From a checkpoint of a small transformer trained on Wikipedia: vocabulary 1231, rotary positions.
MLP neurons of a small language model. Each row is named by its layer, matrix (gate and up: input weights) and neuron, and shows model dimensions 128-255. Each number is 128 + 24 x the weight over its row's rms, rounded and kept within 0 to 255. Numbers have three digits each. A neuron's up and down rows have the sign that makes its largest values positive.
A block is one neuron, or neurons of one layer that tend to fire together. After each block is what it responds to, as a language model described it from the Wikipedia text at the highest values.

L6.gate147:120121127093078147125124125101156119131140145132136105128144147114134128148110104108135103164139136112098138159124122129150140163136137113155169134126093172174139130125126143123184175116130136148132125145119122124075128107121142124128136166083097157097137141142153107102132165123120106096117125143158137117118128144149154147119123139170126128147109075133134133101084148115178174132110
L6.up147:128120112146161149138140153148134098133125096124148158152102170126135160137144093115109110123145128137110113150107127121145102142133123088077095104135124112131123127140134092138123163139086148143110128103109094109082157098085152155097144184213118105125107147146126146103125153128144148146171166083108110140145122081090107120126132112151107162111166101156108169190124122109148080129143
L6.gate252:107117130097113131124149189124107099104118097117116102182113134129154104140149138159112134111157110109103146107122121118071142116119121126119174141112123083120145155141115113114138117131091145127129131188129107131110100148118116128129148156153138160113126117111162125129106131168104132098148123140107116114115168068156128120138126107128125161107141082126085120156114151142162109117120
L6.up252:132107132131071131098164123116120117098120099120167106125101121130141119126115142131152128154124083091095131108168110143081083118100120137103145098113096106122107100146141095139143105115116113114141078147140123111115107101141160159124107101123104118150132139139061145111144111140113106123124117118141135141129127097132156107097146094114173106146159094150128100178131178173146122170148
L6.gate326:132139127154118122139139130152154117112170131123121149138107141139110114142084101145143145145128110140109110059161124190116120154172125120126153153155134154152134181145123134128149138131070137132126116154125164114116151109153095130123085137072135146143163132093119123114110141204144122096046147086136118114107158101136145132152166121139135152142102101126137124124141090148138167097138
L6.up326:094123107118129148137141165137142098117172131139147115114174147151114116107118120146091134157148106106115136103119146084131104117115134164145156119111119126120143180148125150152129105078127104174106121173131120118160149101146137127183106132105137136154128115100127143126170107155130107095091135102140156129143096119115135126145173082109126158104100115124132134186128112139141158095148
L6.gate516:161137137111127097102142156090105109124170143141160137132125131124173105146133161141097115132149146128090131098156108146134131095164091126098175149108133121149079141102114143107160162117076131158122114134141119121089138085099121177118099126136112161106120117084181106157137152149109112127127128134144097129093159106127137125123089133117117148118106096160107104121115161150147080164150
L6.up516:123152135138134127146151165092110091124127103154115153151075142108122077117126122155116104110114075131114169132097099101130161155160127147120136147155112124133153135127105181124170134134071164149118110150101129137088120131122160132143109131148130092155135114137130147106091130149071117078095160136165096119138120084088127070150112098145132172126171071133132128143108133129118150195126
Responds to: Word-completing suffix pieces

L7.gate76:103138165093148132112155115107155120100184119141150148123161189130154117120109124137123170079122131112129112118184096182108119135118126117124146125139124134127133104119145149107105141160097099067166149128134115115132120170144109113157143089081135113140161081110168108136095137139136116166158141096155145148129154108120116156171124149153165145128100089162121114164142095119156159117129
L7.up76:142134165137166116148158161125139135125170107089149145114131140161140112157123144114118116105132149151137128174125073152157110126128141089064136166125129123164164092140117100122100155167129117113133155117132145141112119090157152109119112132126095148146089108125149128106124106095167154155131097137110155125119172121159092118091103159162135125132121109083121134104107080136184123091117
L7.gate117:141147169150126117176141096105099141095103123114151133171152142149153131169128147157127164120132133183112125091132145113160159109104104101133107117119123126076146115121137147095133132132129115116128109182158134117102127147111092138113115132117133129147137095068152115084139119111097155110092143106117133129115144144136125115144094083084117090113108123114107115140153121124160119102151
L7.up117:112122137114134137124153106100161131166132154102141138130164191161136095142124139091136130151124106118126123107138160135151147161110104114137137116144115164096075140112147133094101128123133142142144106157157070141150125139110125182167090144138096121120118093098091143125170120116105170108084096122152143106142092124132108086079117120139128109151125120114087132131162105109116130168128
L7.gate177:131126132136127165172149161089093142124126091135069103135175178145072157116086133146136139153149107100158160130114143127183155094101158125084153155137098183113150092133122119111123119131111137088117166155166123117107093131137072101081156119115136143064095122121112128143094141130130132089089125117107127164120154108133112155145094103129147137157155126150123125103156112132103114127120
L7.up177:150113159103122128154154122105144111134112074102150130122140185142095143132095141098120117113132145126120139137082106133143080096120144111116147154145106085098106101165117088111096121106114095160196092125148136090126106146140083140133098121165100067073121107138116151082130146132129162120093146142113138109121134146103101140094170143135144146122090116131109133096128136096141145085135
L7.gate224:139135153151140127161115144081160137130146107170084116127141143154139111112128128110105142156123138111143105133135113100085128143101121122169138175120138121118146156073168116139118136149127090120115067129161128059136127144142086109140087111110154165131095117099130101121106101116112118073134099132139105162083155085108172113118132137162124166110086123163106171151102090142123147142126
L7.up224:099151184153127137114118110130136143130117163140159134104114105144099109105126147131129122121094128128090154126152116113113061112145080173084104135114107121130101156127164136128136123134173135134124106146133105160097106130136108135099134073092103116141160141147129134110114107130140109140132123118080101133114141105107144127102114142182128141114118121142155136122132155100114146119129
L7.gate342:151137131108153124110154144102151105110111134114123167140114148139160161102143101126160201112157162078166123137137159094163126126124129080130139130110138144125098116112173130134136164101121112123154118145130108169105097138104110134124149127148133148145129125156140068120114152130097147107117071107114135121087152116135091154151132170100167134150111130121126157078114146116143106102152
L7.up342:115131174119129119134111140119100122188125088102111138071120121152092134135144104127144160136164113109150164136111119112129145133118088089102137104125139172155115112110168109139122135145128104152113115104132149122104116127143147109144049151143112139131134134142115156148124107157176128097156123104133190127127163135096111119123085154128153110141115117130084090164130120186118133111166
L7.gate369:159125110122146165136101137096127103132176077124115137152110165145127126121171128116152167121222159139143108156128153142120113131101096102123142119116135117150118146086168093128183175126127114119123099137158135131107131155132130109162128096124113134126149110168134124088120101160122151125113109132137160070097144109118111122136132121156148128163144143131130147130166111126125156119083
L7.up369:116135169158155127145115142098146101104139149146139106120167130089120127098125148149119158141121100113179161118124127146106113152076116153105151161104118146119112123126190154126159153158094124084125107165152107115093123140152104121127137140113173134119150097148149126140089122124089132124054090109161081113086108087111144138161137123139170135136151107146169175144143147090135124130109
L7.gate481:115156172114181121097145169117066125107147126144097117110160136103130090108117137172142147135153152131112098125149092115092117127153123088117121135090148130109088116113147110127107172129137147110106121141136101123100118168110111120135112125087164134113119101145137101091122140103072172077131132127106121151085129128107126170149153161160149122130113081187121157122109098135138115125126
L7.up481:136126125101150201076123137148139129130130127102157125181130132094105132127115090150098138152172104102112103151158122155110112100123134105111173138137141125129102136136109088095125147097154113138106138124153115164153135123109094134158133148148079141126098157103149130076140116134149137149127116126144109111158116128120105157169118123102148163084111133113108091107139110137139169179097
L7.gate497:093094143105094149127124112147137099176140125153129092145111120142115128176110126126127126148131115111168150133129129111087115121065132119074166081122124138126106156122175129170177116116125141101203125152112116139144140130157138143130121102127117110124153127139174098128121129130105132105128130081119116144087105114120134136103118142139131129175091112126129129066143118152126130129195
L7.up497:165138086076116098127117155137092137129123154097152120112079124129121099134103082151141131139109133081103086158166144103142122113106186132113125138167153125138156181153125163154121169131130177152114104142139149093102081160178135100126170116186090119186121148122176086126125116113159119108098144128132146098124117107118139128146138121146154111165104143120146155127150123125144119136135
Responds to: Month-name word endings

L7.gate4:157136201149207141121115114110111111100081124116133127146142113094170120106120131129150131159148139139101122102152097156127150109117136142137134171126099146159142156142149100173143146109115105130093131109124142096101138120113150132134128146144120135131160098138141099148131120147109105118097120122083127108082149129176137107074093077109128099168128081142123090122167135133145169142134
L7.up4:119130155187158109124100091120108115135117090073106134167154111110158108091072113109129109150104121147115142096127146147077130154104133164122145137152144149148164146121128116191105163129099095138138136108068132113127126146105136173134108103135113129063116137145096137195129105197125151107154106120127075081116165131132103100144131108136123110133146118100104145111159133153151171130139
L7.gate294:129146161111101108145144162113077118120156111123147121132126110113103154117041124167102136150129124161146167085160121185142167118113128148138150136161105154121137148158137102154104137090111140106142093107148079115130089127122157137117100130130128142122143137112134106156135106177087093128124125119116107105138151104143091113115120099104133120126130117151137079131115140183154090156142
L7.up294:089107100140122159118145089090111116159128104090143116150163144093202094115090117106132145149112109127115125111090145144142150123097171130139115114139090119121201101119126125111161134139132077119108138132112140096099162131091151192114126104116117140110106161090131115130145136111131095127113085172128119118091112159113143162109138139095145142142147124132141121138127147102127093125129
L7.gate381:151200146145158124106132162116148087127115110099161165107102138127149108094119127119112078112109125140091123125157094167130170111134149107134144134150109076131101189154146163128122143148134160109097112173121155118113101083145148166150101112120137127106145136113138080136141113097120133115080098088100108078128134082109087170139141121111116125129121123111103149126132135134124135160111
L7.up381:146128120155138152103096147143105103171144139143112110175174171198162151116138130110160115078148152114148138159134098153127143133120124124106138145144134143121130115120136107137141125083113147112104099143170133158101095134131126104105137150125180142065139124090115173136140117126113162139139127149121121093106137129114110143128150100135135093130196149154105105118169094137166118113106
L7.gate420:150122156097135129145137132131103102139131101155130078124179123103087108121136138172161130102120138132106157144118124147102168122116141106170143166137146110156136129150138139104123116140079124140115149125093089116126170120075130113141131090148116144099143101115144159140117101088112124128079147144086106134134115111169136111135132153107163121155110094136140127129085130158192169123156
L7.up420:172108142129124123151139129098106137129131125149132097131161146122109100151137110155139114092101122131101141119145123150079144099134127125129133162133154061133115113143161114135122090143166142199124129128102080095147220115081121143118132083117114162127147092143126154124180080132125131134099149112103119114111141129156111130139154126104140152125139130150137147131097120134163158117130
L7.gate541:141131141129117127161119109111129107101124158136167122092149118113143132160141145126144153153118111148124146140118073125105144109145126140089138172136116107148143092099203127121142142118131109124124138134128077043140089136057111098136118113121118149114175133126085133153111139171173126142134121109135103081114129060112102149153150152125123090140132124109137117122136113139117138143142
L7.up541:134149112140127174110123108104139111149123148169109148124159163110169143089126140135121113149116103103113158112095120160128174126101101106134160154115091163115122155118153142133159170117108103098087116104135127117096143087110156155140161135080166175113146135156116130158092088133147122106110173147121112135127100135144118141158124116123103128088149131128106104168098101155134147095074
L7.gate559:114123144121142073119131122135090080153171114172124124135060114084146097122140144152137183136125103119164141112128103171143127154099101131135153130129085117108149139130109119101146162131137101120139150098122138122097127154070165141116118127125125125119142108188171136159127131136148122104127126167141109143109156127115087120097104126169115115161106104119161128091132087118114138112169
L7.up559:154122123108109121139131102120132108116103105134165156154092109107109125147136160165122154122125114132159102115105134127152120151140123107132125168121157134147136091150139124108113139127179152145150109071168105089103112133129137134090094097122153128124131125111102132087143155115151142145145142156112122094100114151132123138169141146112103126100147146173096083109132160128151169099143
L7.gate584:153134114115136168133123100091135126086129141141118125166173139054123105121148096170123142123143124105139137120130162195156150138148125091145134158159134165100169114124137141110141141118091139130132140115093160122114110156110117145117129099076136115125137119141161111138114080132161124124120141109146122123090127126121187142152117107106114121139127111131131104141146092144142161118158
L7.up584:109125154157157122117129168120092153121100096127168130107153152144157122141111108122126143113115146143159165131133115160145134077135128108136130124112127125160137139156115118132174117105119099112134122137108125139130117093121141152115094143164136170131153090171142088183149135122138131170108119118118118126079155158136152102135115153156096163130122113142126116145144122132157128155128
L7.gate609:152167169119140101143124145125133112121078129138121116154115128147139128076140119120133185209174135131116164094131098152143144122114150113118148141157107131143119159123134127152141141096109119132088111118086138122115093072122070151161125128154147151165130101137128109127110143150114113138114136154100118114109124125104205109135098143138132125155117125148125113120123154137154126104095
L7.up609:151107142166174087121120090132127164125101136110093136127170129111088121125131123108143104156134122156105128123147134123111139190133103138125125125133133119106136154140145136133138147148115147154112121130100116129099079105124094120144144209089157133148059157126107101151086144144124127131113114104140091092123119128104078109127128098107112113115147128113120085147166141155140136103146
Responds to: Wiki section heading markers

L5.gate259:129145140141119142152127095074150093138128116159136105120079155154146149119111154149122155114158101128090114116128119181137135087156102130080153173114080151098151129118141116156134185111106126102130130149160155106112165115146155118163117140096151118160091078138139112111138148159138169132134087106131132110099134104145098140131118128164114134127143119131144128090079101104147131134119
L5.up259:126086142095137132140130102176103143122195131087137164135086143088168169150112122137146131139154118116163139132114110108132105101095123119163144113117152170156138125150131111111105135121082071107124110091120133106123110134117120106105179200116139147115125129117139117103136139122116117118103106134112150097117107143126160146079116103124150131154107145114111133140133148091122145101161
L5.gate472:161153121135155118171108136096125093097137094128135129146125117156135088102138145126154146110166170142106115127107112132134117141133130098124161125160132159187139157126154148154091131148134090143119066146125152125114088140138107101131099112124110157171143084140132119131120153158119135104111083127168143072119156093128126128148110165102121102113142154110103099170125104127187173152125
L5.up472:110110174108099170126125138138066174081125149128081127111131156121093155160161083137091163135112108119185061143119120141132160105123100113087116124146129143088085120168142097114117160094096135095166113144185101142109104134147140135148101139133121154177127109158106122120126100131143163113138102147119132130116126122139152146134144131142174160142141122121162154097121119131139114140141
Responds to: Month-name word endings

L5.gate175:143157149116105110073127137111140109128162107154117125138178105105163125123103118136095110128120119148113125141157120120155162122134115121153126147103115112090102101098128078141165115125073087111105119150117119090143154091137130127137140148142129130139114134143159121180147169141115121080129163097129088112093165117126113105164137084151133148148090143144146092129112148111147088128147
L5.up175:148114175186122115132157141096140109108133095133138124204120139124133066119101109133130137089144121138088165096148174123148149127159121125154127114075116158092157074100120114116169145151113083118134138131153086148120126130152158132104144119135163109141139114134133126150115154163117147090104155062114090161121149096177114055129111081143128147112118142141130119134117113106100107115156
L5.gate582:157164125121117129127148108120109102114160071157137113119131127158158097145092062084121176141148142131164143126140114173150137117101102145119150156145107094129153132108121164125178118118118110158165115151106106072122166117145133133102142103124161123147105116137123119160130159155104164139099142097131119159099150122099138136156125109120129178142097107128153114134098123076091122133153
L5.up582:100155111140144111137119111145113111175117106162121095139158116138144094129071121084166125130150136103124134102156138128095094141115153123082150103099128119111112143115117123079180100113138162128146123123148128113127123164146121147167144122110171106124098115144118167137120127157106154142087140096132066125120153086115154142124166147127118140137118130089122186094121148131089111111142
Responds to: Adjective-forming suffix pieces

L7.gate75:131164148150112139130119131109125064152149114132098125177126124114178133131126172132114162134135130154099119080137112125153155149091140079120164161083091132109116102124152123139169098137127117123123111119128122135157139129117167142114110090120136126124096099106108068165077136134170144148140116164121133150072080130157143144138156131122151141172107127089112107112127150158131136170142
L7.up75:128092103096120128106166122118138132126122102130108134117114155118166137163091139185131187131112135132139080151142135127136126140143143131106122173075147088128160091125122140152131111109109152100151088143174092125141125100146147179111129148107127102134077158127133102190103084120104122147134154125113189155121093123104107090146184155132127164133106121163105091130107129145109110145157
L7.gate85:146142109138114117136190127080102102093153128109110129159132107074148132096149128090144127122171075140141158101126115104160135158136100123097183118064121116145145085093118134158158132088119119105119158142177145104130108072115154128141157116142120137104121104116180152147101087120113105123074175117130126130137107118099133114164151122155145119164137080190106128156145092112115165150116
L7.up85:127130110147110188110129126111115110158143096119150108085124153091176130104128080098106131122165152132147130103125114138119149150122125132110122142171126099103162123103119104154158097140102113179094117098150126124127148067145159138079151116147137106119111105090142138116140151156083123121161140106089162139097132128120105154108140100138142142117119108128107158120084116108152159145113
L7.gate100:117160136119120070130202114102110103138106110106148112147119133123066107145172084155082129148135116152154077112164118113124090147145113125102166111127154117132136141146090131105092147160091153113113137145127111130074174110116106146163108120126127105104099107110144118124101150114116133141116140139179116147116117133109149142126078156126137138148146102179129129169115157127173121107173
L7.up100:093095176140129121178128122077143084144113152114126171148150139121117151151152119150120112137115118139152098143108103100129156123130120088103134107136125098161112088123121161085078094119132094112137152120116165122076140156146113079086092127204114153097148110144200123113121154115190175099135152128153134146099110109101132146121141164081133138135130116094099134130135126109143143104151
L7.gate314:123113160151118092109142126088107094097102121128134145174109148127123103172159144164094105088114111102161085141123148104118130136132133111126153155115153116115139136144144130172124159134132140079174143150150158100113146187153102136122090095139111114082117140119171142128104149128137103116166132118135117169113110118130103131106132115098111160161131105097136140106168125128132109111137
L7.up314:135124135102151116107164112122137135126163133101142150111157103113102140133154133142093096129138155111174095135158111098137141113175119119147138117177115156145097120132101093123119178086139113081116121105120180156132113154131123164104120147129147114136147115084150128098134134111128136117137133158106119111123151116110168184129114145083168134101124114157097134115140141106166150141156
L7.gate376:130147146156088120163148128068143143098145141141146143121160123117160135107153117145192137133146114146131117112121143123105120128144144110117174135145073140121085130146114118132127119151099130128159090132135113111093159120147137154146102147124132160141125132131143122147148131117155145082131174103161079111090142130131132095144144077096141144148122123148100154150129174181118103136118
L7.up376:139134112140147165142133116082115126152157174125130127131130149102129115157157102135121112121189151131127114102080156132146111170190124105155135140137143110132131146124116128118098136120113162101123114088108094124096130131133129138100145110086134104120095108138115126172151119103090156107147150126121080133120157117133162127136146126152124130130143144093127151148141082113105168131122
L7.gate554:148141115086149095133180096128152101129143125098132145142101099131143071160147089152102146151089087153151111185134118163172105149138115106167159156142119098156151149129138146152084128126111113114142127139119129138114112110127147165140115155155106119069117117146118127164124133095151138129128101145147169107115112139122102149125148108171129152107156101128115152161194090139125110111147
L7.up554:118153122133124136110129086095087129135114093148125120140148109126140076128170156144109131107141120144104157161106134092104100162102144136121131184112151108156163107137116134114153116117115139151160130091150138117105160102140149172166164094106133105120155112176148112098117096086148096146162116129135155148104135150141104118116138152109094168110135158118124138121104178117144107118135
L7.gate622:143105099130124106123151148090115163096126108107115170107103106087160078179124107126127135108127102104121123108128110082135127142143107145123169162158149100178152168136115141102101134126110181103154187105143109135079138150118142198119115160067139140149099118081114133135096140135114128114132147128126125115111131113136143128165079093137143173162077145153128134116098145138176122141154
L7.up622:158139107170137100099123131065123085139134159115062137147085144150124135117142133159137122110158131142104110116113114114114099129144112115167123126108119134145118105155118131132117127100131145061121147122156151113075130110133133126108124117144148123145122123124132139134135141138136189096144139161123077125164139094155121097142087114123102113154143137094127134101172082138129179141131
L7.gate650:095155151172111088100155175098097126129075113173148112110118147108116081144121109153122124146119121152099070122124160145138114130118111145090119115150153127126140168123108097130141129157134135119136149146108109136094134125164166141142163136136101113119143106108148124158152174116133161120161134084130139160149109114110129129140116117141129128146089091145156124137137156150133157153131
L7.up650:144104133120111123164151154117098117120120128131093132136151126115158105170122112135135139127135132129109112124110113138117088176150149091097123172101124169140143081138113092098151114134147133142172192125106195123130111119108141114144134106149101126144190159135126135202118111145163116139147150147137142115126138113134167136132119131131146128116105109144099125144142120161098127162133
Responds to: Word-completing suffix pieces

L6.gate149:189153183140107149063141147135146111065130103135117117112169085147146129099155122132100156104163104135125118093133135141158135084107080094113143116129142146115095127105127095127127115161096129149133121151143150105095159120156146126142146105147078110114141114138113153153158121132133103105128139134163113111134176113148110115110125107161151142149121099122158090108126106137096114102127
L6.up149:127130088188136154134154139149132115127134125122135107113142101115160137126123122125111115121128103204145158088105110194135139107104096115096144121096158156118101139163129135091143116156183109109095158133150128122133115110125164137108154099137084100081126057126116134096135116117140138135100149127128118149130145103139147105100145135221151131184122115156142150151162161141118070177110
L6.gate304:119141144153116136083147118092106122124088073141128131115112110068167121148135169142091168149088103108127126107128134172144124100129130151097147143128145118188126139116168157160123106110088106149136102149160117088126173131128153125128119146150142087123133163121146121123167117132122159112113102127136088131074160080113076109103124167101141141126113193116145122123135156119112128128120
L6.up304:118101101084114116150145100131218119163132090149107131130121138147123144119129120129120127166113158126135124135107163073153136114111088125106117121128101141137133149087130139090149187112132140130133112125123133121102133140134096127139091128158113115109145152119112114089122107110127123169109093163142169140113143120120115122121131195131128108131156132124099187127133098145139083124152
L6.gate592:147134158122093131140157139115128118123084109138092124116108110138116117145139142108115138139163127131127146148133112143151130108195132086127129147140094149115104122110160129104140177143131106115127099186143170151094147093142150119124143099120101116105110091136139132163133067133114146106104078107109115118122147109114113163135135129132146139131145107128144119071119079147153154125142
L6.up592:125144141127106098142135176149097073114137088075103107154146103098147115109125111099120146152166154122170110132082145109120072161158100090111131095126125117149108154123115157103099116153124146147092112135123113142088114134086095116083102117152137166116082089152133137133138128081111140120132105122142106071131129089093136140121174165148119132137150086073152143117159161157127142163111
L6.gate681:132133150177137132088160122127117127149124127113147114106155116081126102136105144169114160118151166156132148128109125147116139126089126146123099108119127142114128104127122135091145143169135123099100144160125154113107138129134134108126153133113076115113136096157114109134121135157133117070089097081090118084139164122057148141131104168163139124119164162152113135105143112164144142157150
L6.up681:101164169129150171110163114107105107090118129152114132120087144145137092120135121113093138103138119153112129135092091127129133096158141105107138159126133129140115130126128110143154168163124136120151083096116139123114114161090067109142150091165108139107139127114128188163142069081120101169147081125162117115129163119081147103152130106167091116090113135169146132096111095141098133152110
Responds to: Month name endings

L6.gate45:114143140138167131142158120112133089139131080104104161115126106098112111117096106136101114107186102121115124138136097148102151169148124107116162087117069156132112133127154137174116139128093131170132063136140097143146100126129138167142112121114113100104074097102103126107096111150120127133104104126119146126107123128165085161123117104103130123106122093151127119106137166153125080145106
L6.up45:081143181175124115131117093102138117133163090115100125154132118123147126144109135164142134157146192124122141132128098136140151105150169088189153126082157172152119095129138102135121147107127118114155097137131112142156118104097127122146130097175174094179100092139128104126133188093136117154104135137129111097096147122127127106095093186097134128135139097199100111134101139153150092120143
L6.gate406:145156117142147175131095122118126108100139127106106130107145097138099072117161156111118130138144171091158129132081142136131154129145155118073159135111101146136118140080115108116128179124089098115095133128118112147121066159131136131142097141126159169136150105118127124109137205115131110126116098150131130110161144127074158118130119145126137149196139159164119162131107110154099159184123
L6.up406:121122141099131104107140107122141131160124086150155115091125156125140141111152147138116140149116131130140102132134110151169133140126104103166125099114122098106128104130123171141088139111104103156114096122182132108169133112104145132116163161100138156114127147100124096155102094130165098140104130099130140138102094119137145158139149154123115114085150159127074105159171166145161104143139
L6.gate476:147164138123112082128096145132139118115139093138115096145152081113121145096102095128118156147106161123095121133126103098125119110087148129133154172121075102146159134080128161135124123122145123147136110112093134115124179108113177103095117139132120128156148136137137121133112133150141133135087098098131140148101153069160147141126117144139123117157104132110122113083131108101085129172168
L6.up476:146135105150087150111143122126147099102106097132166172126125111143121125051125160121125122125172150120136106122137143107125102180110157123134152115131142071110128101147147143147161084143151070138127110120159135102133164188111116166130095125152117102125115105066082136130160150162181123094112111129116146088139105123154096106135150122143148151146175156098108159156131178143139142172128
L6.gate647:130168172168139158133102124105080152101108130136148127144111102125131120101096111147135170143118097134150127111135127111131160135121146142145169149137130133103169154131137107116175158150147097169141142102124105112123122149103156114096130141103133154103102104127103122118161175125160116138099118109167104113136126140111143131110130129086121120228103121128192126085127120161113157132113
L6.up647:137162123137156118134136129102140087163123164111123122147141124098115160093086115127099155133107131183051130094090126146097165176120124108148115121169085123133122106138117157133119109139171096170096171123135106104135124146079129133133143150130133180098068148121130114132103144164146100100127126115135118146099132141166149091163123124160120095079156110136120077084162143126144135157158
Responds to: Parenthetical opening bracket

L5.gate205:126101158125148113134093152081092117099105123155137099139105118116145136099139093150139157128134176125139106136160156134079144143144136115135141111145128116148186120129130130132153129163134114126119112157120125105116057112069130149143130149133119174116132140154089122136126123139129089107077153136150085158140147108088153132096103096094173152159110118143110100138115150102123140109145
L5.up205:168120125117130165136115098146131151083138140140104135159157136139156107133152129142093197141115105136160167154133134128156119149130134090129115091144110123141124101120136081159128114147166051147098159119142137143148117127100165152110138169133138099133143118133162089149154147176121123094147128110113136134103144115120141084090089090132140119155149127111117133121145139133160102116108
L5.gate393:105142105119169135141101112153100115124098109141119063133150160077141128126093112131184159133118125105163137151136160110082168144122148084151123128116063167122127092113149098113094165134102145083116131131142134090103123120103138120150136128090138169136097133129122149119093143165147138114132142147177061104119163126105178177147130108115136118126128116131152138104109155108170140113164
L5.up393:158093166150077140140109085164132098150102151136136087117138125133171137106098099074097161144161143131144134130120114155119157128104155137148095128143101142101131097084148109106142160142118136121125120093137105077136079104081116159146104160114104160155147140160188143132120172147187127138105153113165119086116147081113158128134143139139171068130159112117139136096102138144167095110120
Responds to: Wiki section-heading markers